{
  "n_layer": 16,
  "head_dim": 64,
  "norm_eps": 1e-05,
  "qk_norm": false,
  "attn_scale": 0.125,
  "bias": "all",
  "init": "normal",
  "init_std_o": 0.00413,
  "lr": 0.0014,
  "schedule": "wsd",
  "seq_len": 512,
  "doc_mask": false,
  "z_loss": 0.0001,
  "dataset": "wikipedia_en"
}
MLP neurons of a small language model. Each row is named by its layer, matrix (up: input weights) and neuron, and shows model dimensions 160-287. Each number is 128 + 32 x the weight over its row's rms, rounded and kept within 0 to 255.
A block is one neuron, or neurons of one layer that tend to fire together. After each block is what it responds to, as a language model described it from the Wikipedia text at the highest values.

L10.up477 [129 200 120 137 162 164 162 144 120  92 146 119  67 108 126 115 128 128  96 106 179 120 124 143 202 203 125 179  76 144 103 154 132 156 130 193 156 103 111 127 109 131  83 141 100 108 148  86 104 153 116 172 110 119 147 145 134 106 160 214 137  98 129 121 115 133 118 141 116 111 166 101 105  70 160 145  42 104 106 183  97  98 192 125 166  72 112 119  69 118 131 153  93  81  61  79  95 113 131  63 114 109 163 118 102 167 143 154 135 129 113 145 108 166  86 185  94 196 141 122  49 180 153 113 175 113 121 127]
L10.up542 [ 90 150 107 100 128 101  95 116 147 171 126 119 141 203  71  46 135  88 121 160 135 121 204 169  94 104 148  82  98 134 102 110 175 122 165 115 153 165 141  71 149 100 166 104 124 111 189  85  89 163 212 151 102 110 112  83 113 106 146 153 155 107 167 152  76 146 141 133 107 112 100 125 169 133 135 144 132 104 162 118 135 139 155 120 125 124 103 130 115  77 127 151  90  45 144 137 153  59 115 192 170 140 161 151 124 147 153 155 126 163  84 175 106 141 173  87 118 129  39 218 133 106 111 133 114  95 100  90]
L10.up953 [151 143  93 144 156 139  92 146 125 117 137 138  78 164  53 105 119 104 112 120 120  77 175 155 114 158 113 104  98 109 140 148 153  98 114 155 196  82 131  79  90  88 128 114 100 103 139  98 145 122 180 123 138  51  97 190 158 153 114 107 113 134 147 102 117  96 127 198 159 137 106 104 197 185  98 137 119 132 148  67 180 158 133 175 133 101 105 146 123 178 117 111 130 175 143 152 189 154 118  81 185 133 195 142 110 153  80  90 230 102  93 127 117 151 184 192 134 142 113 102 117  83 111 107  43  70 162 132]
L10.up1162 [138 113 126 101 109 125 136 153  89 186 160 104 151 143 152 121 141 175 160 177 130 143 147 126 139 155  73 160 139 151 133 173 114 126 142  49 158 106 104 135 127 127  87 148  96  78 145 141 169 144  99 167 152 109 131  79 140 139 145 137  89 170 164  68 141 113  74 181  87 155  89 141 201 131 218 121 167  95 114  94  68  70 145  92 191 109  66 110 110 152 115 155  75 117  89 192  96 184  92 101 139 160 144 142  72  95  73 126 135 115 138 137 134 138 119 166 118 161  97 181  83  82 110  78 165 114 143 108]
Responds to: Possessive apostrophe. Apostrophe in possessive 's after nouns and names, e.g. men's singles, world's largest, Zimbabwe's; occasionally completes common fixed phrases (BMW, not out, African).

L3.up1181 [161 177  66 142 101 183 120  96  59 113 159 114 113 165 181  70 165 225 117 139 143 185 160 126 145 195 125 170 159 142 100 127 102 168 154 168 146 137 129  90  97 114 123 141 117  99 141 107 141 135 140 130  92 152 170 124  90  56 138 163 125 153  84 109 112 144 126  93  85  74 120 101 129 119  98 114 146  87 172  99 103 183 125 134 164 157 135 114 197 156  99 100  57 110 126 184 100 105 113 139  99  89 133  91 128  98 119  53 124 143 141 140 166  82  89 102 130 110 141 175 118 120 147 144  81 154  98 136]
Responds to: Formulaic punctuation and subword letters. Commas, parentheses and in after dates or birth years in biographical or census lines (July 4, 1862; born 1966),); also mid-word letters like t in Pts, properties.

L11.up235 [106 161 144 136 161 112 193 160  97  80  85  53 133 154 118  93 103  89 150 124 134 127 135 150 106 109 110 118 144 174 127 156 137 145 175 114 190  77 114  85 132 197 158 122 127 128  73  70 157 109 130  90  59 134 154  93  96  90 163 133 105 164 123 146 128  78  93 104  97  84 111 159 138 164 129 117 152 159  94  97 118 103  91 143 148 128 150 153 152 164  85 147 159 129 122 107 109 143  74 118  86  65 147  97  55 128 156 111 153 125 107 101 101  93 152 133  98 145 109 173 123 146 123 114 111 124 153  68]
L11.up291 [ 69 110 158 138 151 167 175 145 156 224 118 119 110 109  89 105 114 108 167 111 124  60 151 133 102 116 140 196 100 172 105 142 147 113 134  95  86 132 135 107 155 121 105 141 104  93  97  73 136 112 127  90 146 131 104  78 138 162 221 104 124 122 139  91 142  80 106 128 147 140 156 143 151 132 156 107 115  61 106 141 131  84 151 103 175 142 118 107 156 133 135 137 136 159 172 196 175 178 142 125 121  91 136  80 105  95 160  96 103 153 101 150 145 132  65 159 150 189  43 102 119 206  99 125 127 115  69  71]
L11.up366 [193 114  73 105 130 186 160 179 123  94 120 143  75 161 163 179 213  97 155  95  95 102 127 127  92 144 156  68 139  72 193 149 138  98 164 117 108 180 120 139 180 169 141 155 156  94 144  84 151 140 147 116  75  94 154 113 154 137 157  68 129 166  88 126 161 114  98 124 143 155 186 143 147  91 126 123 121 101 137 148 116 121  75 231 126  64 131 121 148 166 154 102 127 120 135 139  71 136  95 108 129 163 129 113 115 116 163 137  99 113 128 118  88 112  67 129 169  76 100  87 146 174 175 163 156 115 131  98]
L11.up419 [172 145  67 121 153 141 116 114  94 153 109  79 107 175 132 101 142  70 116 118  87 114  80 100 152 133 122 149 107 100 116 130 129 114 187 159 137 138  73 112 150 108 182 102 167 139 117 174 123 125 107 106  94 127  79  81 153 122 134  93  82 179 101 147 122 128 106 101 159 100 154 104 160  63 158 173 137 144 135  67  78 115 127 140 149 114 139 122 152 175 165 118 118 134  86 105 110 111 114 113 141 104 176 119  78  81 141 123 120 154 239 121 121 124 199  89 167  91  72 163 143 157 139 108 153 111 108 103]
L11.up576 [150 164 130 128 131 121 124 111  88 173 102 165 156 126 127 148 167  92 147  85 120 132 149 158 186  78 131 105 184 179 166 159  73 133 171  71 127 117  86 148 140 103 148 118  87 137 146 100 148 158 100 120 135 101 127  81 156 131 138 150 112  98 106 131 137 131  98 120 119 148 118 167 141  61 183 132 166  94 124  95  86 145 133 128  97  37 181 105 176 216 173 107 106 137 109 113 123 139 137 181 169  78 120 107 134 115 121  74 113 130 157 170  76 128  81 122 126 126 119  49  90 146 134 129 133 109 108 114]
L11.up578 [110 119  89  87 196 147 161 154 113 151 145 178 204 109 108 107 153 157  81 131 123 145 138 138 111 115 135 110 127 196 122 127 105 189 170 145 136 166 149 124 176 135 109 185 214 117 207 146  73  77  69 102 119  99 170 115  58 137 131  63 131 123  78 176 108 108  90 111 140 149 111 181 119 128 124 134 147 100 150  67 115 144 128 124 109 132 159 135  73 182 174 156 107 158 111 116 124 170 110 117 129 113  92  87 143  46 128  88 105 156 134 134 119 186  39 105 101 121 102 153 162 135 122 128 125 167 170 114]
L11.up654 [140 171 145  88 102 151 180 193 163 164  97  88 180 145 132  76 129  96 109  90  79 126 112 209 194 154 166 131 128 113 115 141 155  89 170  97 152 143 142 130  99 133 114  55 102 146 137 104 142 118 161 121 123 153 115 113 136 105 141 116  72 107 135 108  84 123  54 130 128  79 121 160 128 156 143 122 147  96 130  56  87 111 178 159 180 170 170 159 200 134 140 118 143 167 184 125 106  94  59 135 146 128 162  71 173 114 137 164 128  84 152 152 125 145 114 145 151 163 152 106 145 119 166 134 134 119 136  81]
L11.up681 [138 137  92 136 117 149 125 122 114 116 137 104  20 110 115 140 157 161  93 164 115 110  82 130 157 147 148 125 146 132 122  82 176 110 189  86 176 165 152 119 152 138  97  80  78 149 110 113 149  93 136 149 150 133 144 108 102 106 118  91  71 100 130  84 149 126 108 131 138 122 104 165 127 136  83 207 119 143 150 127  83 112 161 210 114 113 111 127 147  78 168 103 138  70 135 127 137 193  82 136 131 115 135 142 113 109 133 110 113 148 155 196 161 164  91 169 119 183 153  76  61 123 140 191  70 167 126  79]
L11.up763 [141 154 182 111 208 131 137 131 170  47 108 133 137 165 124 143 153 136  87  93 110  90 132 139 113 123 133 134  46 203 109 133 140 160 105 172 199  86 152 111 172 156 140 135 115 124 142  97 133 128  90 125 145  85 150 134  98  93 161 157  86 135 146  82 155 105  88 135 185 128  90  95 140 126  99 126 144 152 183  76 116 111 103 181  99  64 119  76 104 137 149 121 104  63 106  71 157 190 156 103 152 124 184  72 177 112 123  66 140 122  53 151  88  85 114 170 139 144 106 154 109 129 125 188 101 160 108  96]
L11.up853 [124 166  96 116 169 183 105 147  98 130  97 148 107 127 156 111  97  92 121 100 140 197 102 176 158  81 166 119 171 157  91 148 103 147 161 160 160 133  91  79 121 193 123 132 131 160  98  85 126 148 132 159 109 137  89 143 140  84 155 113 109 166  87 155 154 124 147 120 124 149 159 182 134  80 142 163 108 119 157  71 153 136  83 103 113 123  73 105 111 108 103 178  71 115  82 153 116  55  80 126 159 159 142  61 116  99 141 121  82  82 164 146 127 102  98 159 124 169 122 166 141 146 152 137 144 129 145  81]
L11.up926 [178 133 110 135 170 148 128 129  83 115 129 124 135 125 136 178 160  72 119 126 163 128 137  77 127 137 125 155 179 159 108 150 121 108 225 116 115 132 123 100 126 120  96 128 127 132 180 134 163 174  86 102  85  92  74 176  99 166 137 115 160  55 154  98 141 119  61  75 156 169 100 136 171  87 155 117 135 119 156 121 163  86 154 155 122  75 187 164 102  84 131 138 134  89  76 159 152 177 132 192 130 177 113 132  99  72 157  83 163 135 129 154 107 140  90 169  94 127 110 132  90 141 170 122 140 137 190 113]
L11.up1111 [ 72 160 135 106 165 125 129 142 120 164 107 120  93 138  82 129 136  75 136 142 125 100 128 130 103 210  90 128 179 132  88 120 146 177 176 116 128 114  98  88 134 155  75 123 108 109 127 138 134 200 149 164 138 118  83  70 162  41 139  70  58 110 135 150 160  67  98 133 110 109 161 115 161  92 127 166  97  68 119  95 149 117 177 141 173 132  87 127 127 132 132 106 128  89 231  87 169 122 137 130 172 104 155  67 181  49  82 174 107  87  90  91 151  88 119 145  54 159 192 150 152 162 187 165 104 109 110  89]
L11.up1157 [168 122 150  85 128 162 101 139 161 146 125 112  93 157 166 143 144 162  96 125  62 180 114 164 201 137 151  74 104 122  72 129 138 124 140 131 112 117 175  93 174 158 156 184 195 119  97 123 138  99  88  87 111 148 134 103 193 122 162  44 136 115 137 117 146 100  90 109 177 154 136 103 111  58 121 132  84 115 109 161 101 102 122 149 176  76 114 124 145 113 200 107 126 176 145 104 172  94 102 142 187 158 156  67 168  77 133  81 173  59 156 110 133 118 167 134 110  95  87 141  70 147 144  84 112 139 170  87]
L11.up1198 [235 153 138 172 143 135 171 121 174  90 129 150 117 133 145  91 166 159 161 153 126 132  91 193 167  98 181 119 221 132  91 125 134 187 141 123 141 120 139  95 149 151 141  94 128  97  98 145 167  97  78 156 148  80 160 150 151  97 158  99  86 144  82 157 126  95  91  89  92 184 137 115 106 113 147 137 136 136 169  94 148 109  73 147 123  93  81 155 175 145 139  83  59 156 149 146 108 129 157 104  92 123 108 102 133 109 131  75 139  57 156 116 117  66 140 138 136 111 126 138 176 120 163  88 101 111  84  84]
L11.up1202 [163 139 174 104 181 139  99 117  77 134  89 100  31 137 120 125 156 144  78 104 212 123 144 159 141 125 128 129 159 124 124 147 136 200 111 160 204 127 172 102 176 171 133 152 137 108 113 119 122  60 102 135 116  98 108  63 126  88  90 102 133 171  89 197 162 111  54 140 117  95 139 140 103 126 108 170 151 150 170 135  91  92 104 126 128 125 128  91 194 126 136 133 163 103 172 138 191 148 127  89 107 132 120  98 119 142 125 132 152  84  85 179 165 156 138 122  86 158 141 134 105 115 120 102 112 158 102 123]
L11.up1279 [160 151 145 126 150  98 123 113 127 139  92 138  99  72 176 133 143 101 120 142 118 138 126 149 130 158  85 141 138  99 180 132 102 199 173 190 159 153 111 127 167 203 116 138 143  86 187 103 152 132 112 100 137  93 132  88 198  53 115 133 141 132 102 183 117 141  32 140 104  96 134 150 146 126 182 146 119 131 148  99  98 149 137 129 149 103 156 127 175 106 150 128 207  96 115 164 154 139 117 148  84 133 131 107 132  91 134 166 148 122  99 102 159 120  78 134  99 112  86 136 111 140 160 109 147 133 134  62]
Responds to: Infinitive "to" after verbs. Mainly "to" introducing an infinitive after want, decide, fail, hope, be able, or try, plus some would, will, not, and occasional directional "to".

L10.up267 [116 143 160 117 158  90 136 105 139  95 181 108  91 166 176  61 179 121 107 181  93  78 158 141 120 121 183 122 146 148 100 229  93 132 147 152 137 153  88  65 120 126 129  88 138 163 103 131 129 108 168 149 141 157 133 167 126 126 186  69 166 158  87 184 111 118  78  67 118 127 143 119 158  56 149  88 184 147 141 108 121 129 123 128 147 144 136 103 160 169 121  73 114  93 135 131 113 163  97 144 130  85 195  75 140  99 145 125 148  79 168 126 157 140 107 106 149  62 136 160 103  94 154  71 174 134  93 124]
L10.up456 [ 96 156 145 140 143  58 172 140 135 129 139 109 179  84 151 126 132 125  85 106 101 136 174 115 119 148 164  85 115 163  71 190 162 113 114 137 196 112  95 102 165 111 137  92 127 127 187  69 136  81  95 138  74  87  88 116  66  91 107 147 143 116 151 128  94  84 125 145 193 115 136 119 204  65 141 131 153 143 123  94 160 122 149 197 121 134 136 166  71 147  86  71 135 130 118 118 162 135 139 103 124  96 166  82  75  89 171 119 147  84 133 103 123 153 184 123 160 105  67 121  66 135 181 140 128 132 136  76]
L10.up835 [203 102 142 118 107 117 113 120 115 157 117 152  99  80 112  46 116  94 121  61 123 119 143 156 136 111 128 153 184 121 124 182 152 118 156 133 157 130 134 128 105 165 143 163 160 156 119  75 170  75 177 162 121 133  79  81 120 111 161 134 127  93 113 170 127 105 131 120 155 145 131 171 167 143 167 139 104 104 168 121 121 121 109 152 145 131 175 144 137  75  89 119 173  85 112 108 174 125 122 172 100 112 161  82  84 151 227  77 104  92  73 110 146 119 183 156 141  66 162 138 108 157 127 108 110 175 124 119]
L10.up1124 [167 175 135  92 163 182 125 142 127 159 115 155 130  92 116  88 156 143  33  70 111 132 148 132  91 145 102 145 159 124  72 114 132  56 195 145 123 132  80  75 135 119 159 112 151 195 134  95 113 131  86 159 167 114 128 122 142  74 152 109 193 154 102 135 105  69  71 129 126 102 190 113 196 141 125  93 130  56 130 104 138 113 106 113 152 149  77  82 120 180 126 104 135 111 117 156 117 150 152 127 106  74 136 115 119 142 159 108 113 128 136  83 127 139  83 148  96  72 155 137  46 105 133 145 111 128  94 105]
Responds to: Prepositions after verbs/nouns. Prepositions from, by, to, for that open a complement after a verb, participle or noun, as in criticism from, established by, known for.

L11.up11 [125 151 119 152 123 161 131 100 105 136 146  98  62 166  94 133 143  41 124  87  83 135 140 151 106 173 161 101 131 116  76 144 140 123 176  84 162  95 130 122 172 134  62 149 143 113 118  75 148 145 141 160  94 115 149  62  73  99 151 171 159 145  72 126 142  91 156 147 118  92 120 115 130 142 134 123 167 160 163 156  80 134 104  80 149 120 128 123 115 174 146 113 150  67 148 105 186 157 122 117  85  94 104  85 154 114 144 153  91 168  85 137 161 155 134 118 181  65   4 150  95  92 171 106 125 132 138  93]
L11.up26 [135 138 195  90 115  60 135 122 100 111 129 158 104 183  93 141 136 100  84  86 160 128 124 120 150 171 160 195 172 118 100 133  72  86 114 110 180 141 159 105 152  97  87 156 141 120  94 115 164 124 148 111 122 149 168 141 109 158 160  53 115 115 109 143  75 148 118 116 130 113 227 122 116  42 139 139 152 108 124  82 152 142 116  99 124 102 113  74  98 121 133 159 129 115 129 112 142 153 140 122 151 152 128 117 162  86 174  64 128 125 131 162 110 145 138 183 127 135 117 168  90 120 166 165 142 144 164 116]
L11.up162 [191 137 104 165 121 142 129 125 133 120 133 145 124 187 114 131 165 137 106 134 138  82 133 140  44  73 171 149 105 127  82 117 135 128 133 135 114 139 140 123 175 153 138 158 138 104  92 186 146 149 136 135 119  98 112 150 105  90 143 142 151 130 106 133  81 144 128 133  99 154 139 147 132 143 106 121 162 130 124 138 117  85 107 119 126 108  54 157 117 146 136  34 144 150 136 129 126  96 130 157 168  99  83  81 127 108  91  89 114 154 109 168 157 147 161 117 148 115  93 140 131 111 147 134 114 132 116 115]
L11.up328 [ 92 195  94 139 120 114 134 168 128 147 162 129 140 113 112 181 122  97  98  57 109 127 106 131 124 179 168 111 138 115  95 203 122 111 198 136 106 119  93 138 150 128 175  89  97 157 119 128 164 129 138 119 110 117 128 164  45 115 166  91 149 139 100 118  67 148 101 140  96 161 109 211 159 156 116 110 118 165 122  87 135 116 166 183 115 126  32  93  83 119  70 121 179 189 153 120 166 223 145 158 170 137 129  73  66  89 102  65 180 122 132 167  89 123  81 112 126 134  93 166 140 121 159 146  99  51 184 117]
L11.up597 [164 172 109 142 124 151 122 156 130 141 175 164  99 144  31 118 156 124  75 170 147  94 148 102 140 156 115  92 104 131 125 154 115  88 150 132 146  98 113 156 133 167 141  64 139 184 108  93 109 122 157 145 167 129 130 119 106 118 196 122 126  94  87 201  88 138 175  97 161 193 132 131 155 135 241 130 150 104 169  49 113 143 111 133 150 118 112 100 102 157  82  95 133  74  99  75 176 161 122 179 100 106 163 126 150 148  97 110 115 140 109 149  86 102 109  86 163 138 121 113 130 123 129 139 112 128 142 122]
L11.up671 [153 119 169 125  98 116 121 109  57 112 152 122 163 124 137 160  93 171  97 127 141 136 127 165  61 153 104 147 160 187 123 135 127 198 105 118 132  97  80 101 142 183  77 114 139  67 115 145 195 161 122 115 111 144 140  74 172  97 163 108  84 160 178 102 138 107 119 129 125 138 126 144  87 161 146 146 133  99 160  99 156 175  60  97 161 115  97 169 108 110 173  75 105 113  99 177 170  93  79  62 168  89 100  93  84 140 155  84  74  95 145 170 142 140 102 110 134 115  98 128 123  90 122 142 114 177 111 135]
L11.up721 [157 170 201 127 143 154 160 133  65 167 113 116 113 125 102 182 134 136  64 164  97 134 123 174 158 171 203 145 147 152 109 127 147 147 150  70  98 110 159 128 138 114 183 176 111 136 186  81 140 141 144 145 123 142 137  69 118 155 143 100  86  96 119 125 143 119  50 121  93 109 170 156 127 133 161 140 123 117 175 102 136 152 139 161 160 144 142  70  81 125 148  99 125  94 150 137  99 158 120  93 130 104 198 123 104 120 139  83 137 122 133 164 161 172 165 167 108 169 119 199 163 106  85 134 107  85 155 129]
L11.up722 [143 141 101 121 124 124 115 158 125 114 145 128 171 183  96 180 113  51 118 159 114 110 153 142 148  94 160 173 131 118  90 145 157 110 139  85 207 168 131 133 131 155 160  73 174  74 210 124 100 141 100 174 139 129 123 136 123 149 172 165 112 169 120 162  91 100 149 152 169 121 109 134 101 110 102 109  32  88 164 159 122 166  97 111 174 141  58 150 128 161  94 130 194 135 172 110 142 141 120 135 124  66 179 117 130 168 113 156 114 100 153 161 150  74 130 112 101 177 147 122 118 114 100 121 125  98 130  96]
L11.up727 [112 179 119 115 103 175 129 141 101 122 141 114  77 177 103 116 137  95 118  98 111 145 127 169 113 154  81 117 179 152 122 173 152 114 200 101 121 128 124 195 149 193  73 130 149 136 124  98 149 137 102 150 128 105 184 143 157 132 148 160 115 126 159 210  94  81 164 144 141 130  77 163  81 132 111 126 104 107 107  93 119 103 131 140 198 100  69 105 161  48  83  93 112 114 162 169  68 145 178 103 164 147 159 162 136 146 150 197 122 112 151 165 107 140  99 153 102 160 118 168  89  76 109 137 135 187 131 110]
L11.up794 [133 157 104 143 117 125 165 103  98 100 121 146 100 163 148 161  84 131 134 124  20 166 119 120 206  92 112  95 131  99  91 208 151  81 208 130 138 135 162 192 152 139 127 133 168 135 141 166 162 148 136 121 125 116 140 122  89 142 130 120 130 155 119 153 120 191  69 183 131 166 104 160 209 128 119 144 128 150 145  86  72 163 128 131 165  83 144 100  79 108 142 115 129 134 121 146 121 107 112 128 133  96 119 114 106 156 113  61 118  98 161 155 158 163 124 136 140 160 102 167 123 118 132 161 124  91 129 124]
L11.up837 [149 157 136 182  66  95 176 155 113 137 148 107 131  91 122  92 165 210  99 120 126 158 151 105 127 147 106 149 171  70  97 161 116 138 225 121 100 124 123 167 170 134 163 183 141 118 119 112 116  97 163 127 117 134 176 148 104  99 153 145  98  32 113 112  54 143  73 106 138  93 123  74 114 113 149 112 123 130  99 174  76 101 161 144 178  84 103 194 143  73 116 165  88 160  47 104  93 166 140 168 152 112 170  63 143 100 107 149 109 146 100 104 155 123 126 186  90 140  75 118  81 115  97 111 113 130 115 131]
L11.up920 [172 142  86 101 156 110  56  89 183 130 123  89  97 131 142 167 180 110 143 169 151 158  92 112 120 132 119 134 137 110  96 166  78 119 134 168 157 131 138 103 129 149  88 123 151  90 110 123 177 152 138 114 124 116 127  80 123 123 171  81 151 156 113 168 100 126  93  98 146 113 106 141 164 153 147 157 203 126 132  95 123 157  84 118 164 130 153  91 149 181 144  88 167 164  90 103 120 124  92 217 160 151 108  86 117 124 158  95 159 136 149 150 102 113 115 143 140 121  72 187  52 102 113 126 164 103 171  59]
L11.up1081 [144  88 114  96 121 139 117 156  89 141  90  51 119 100 168 119  78 161  71 107 133 165 128 154 143 142 118 193 114  60  88 132  92 103 150 127 124 111 165 130 161 126  61 166 104  85 158  97 126 163 145 169 103 149 114 104 112 104 129 114 129 122  98 127 178 148 121  95 140 138 105  72 117 189 112 128 130 125 125 124 165  85 160 192 116  95 153 148 149 135 114 141 100  96 158 124 126 200 131 120 161  61 152 116 156 168 108 111 104 143 125 166 191 129  60 128 131 179  98 134 110  63  91  83 116 112 112  85]
L11.up1105 [137 173  39 122 158 166 179  95 187 151 164  97 150 147 133 100 105 145  98 163 128 129 139  85 116 132 157  46 155 108  83 127 120 150 137  89 118 150 133 111  94 178 106 153 175 125 121 106 194  66 170 143  80 120 101 135 113 163  49  82  98 156  72  75  68 137 114  87 128 122 122 117 186  85 110 103 169 106 116 113 147 131  78 116 138  96 163 146 136 106 115 161  63 179  86 113  94 165 155 152  83 129 141 121 150  98 138 162 159  85  97 184 128 110 194 113 151 106 151 147 162  94 240 112  99 142 118 154]
L11.up1114 [ 76 205 154 156 131 145 115 120 106 138 114 117  87 114 114 110 104 134  94 150 108 139 135 160 151 154  98 103 142 137 114 137 155 170 154 140 178 151 115 131 137 110 134 137  68 178 120 108 201 136 152 188 152 132 171  92 150 158  95 184  45  57  89 145 107  93 120 131 117 113 127 111 123 207 117 159  89 154 151 107  98 148 142 104 173 119 142 134 115 107 131 141 138 142 117 106 147 135 128 156 141 116 181 117 152 153  40 147  73 112 134 106 142 139 165 115 160 162 140 132 106 125  61 167  52 107  31  95]
L11.up1187 [101 102 145 212 163 144 148 123 106 132 132  94  79 133  56 192 110 119  82 103 106 116 141 161 113 198 131 103 144 117 114 133 159 135 158 171  88  85 159 134 146 185 114 193  82 132  58 154 141 119 134  97  64 150 168 117 102 180 160 183  99 174 124 138  39 143 132 187 123 113 132  65  69 180 188 108 116 139 120 106 130 131 134 129 171 129 160 120  74  94 135 127 138 156 131 125 121 177  82 133 153  69 112  87 141 103 119 141 110  76  83 141 148 138 131 123 142 102 118 117  73 191 112  77 142 116  48 103]
Responds to: Possessive apostrophe. Apostrophe of a possessive 's after a noun or name, e.g. world's, women's, people's, Opera's; occasionally a mid-word fragment such as decre-as-ed.

L3.up80 [171 185 204 111  93 181 116 137 102 127  91 113  99 164 103 128 113 161 102  93 109 151 123 165 113  77  96 151 140 145 116 135 169 127 167 134 132 168  90 101 145 131 101 162  97  63 165  37 128 132 134  95 103  77 128 128 150  70 160 100 108 155 194  92  91  76 118 129 157 105 121 160 141 122 114 136 142 108 156 116 127 138 157 133 148 127 131 127 125 141 140 108  85 103  81 144 121 210 112 132 155 113  88  48 162 118 171  99 116 135 152  95 143 117  95 128 169 160 143  85 125 167 128 140 164 124 124 117]
Responds to: Time-phase and continuation words. Verbs and words marking when something starts, continues, ends or returns in biographical and historical narrative, such as began, continued, remained, before and back; also month names after "Born:".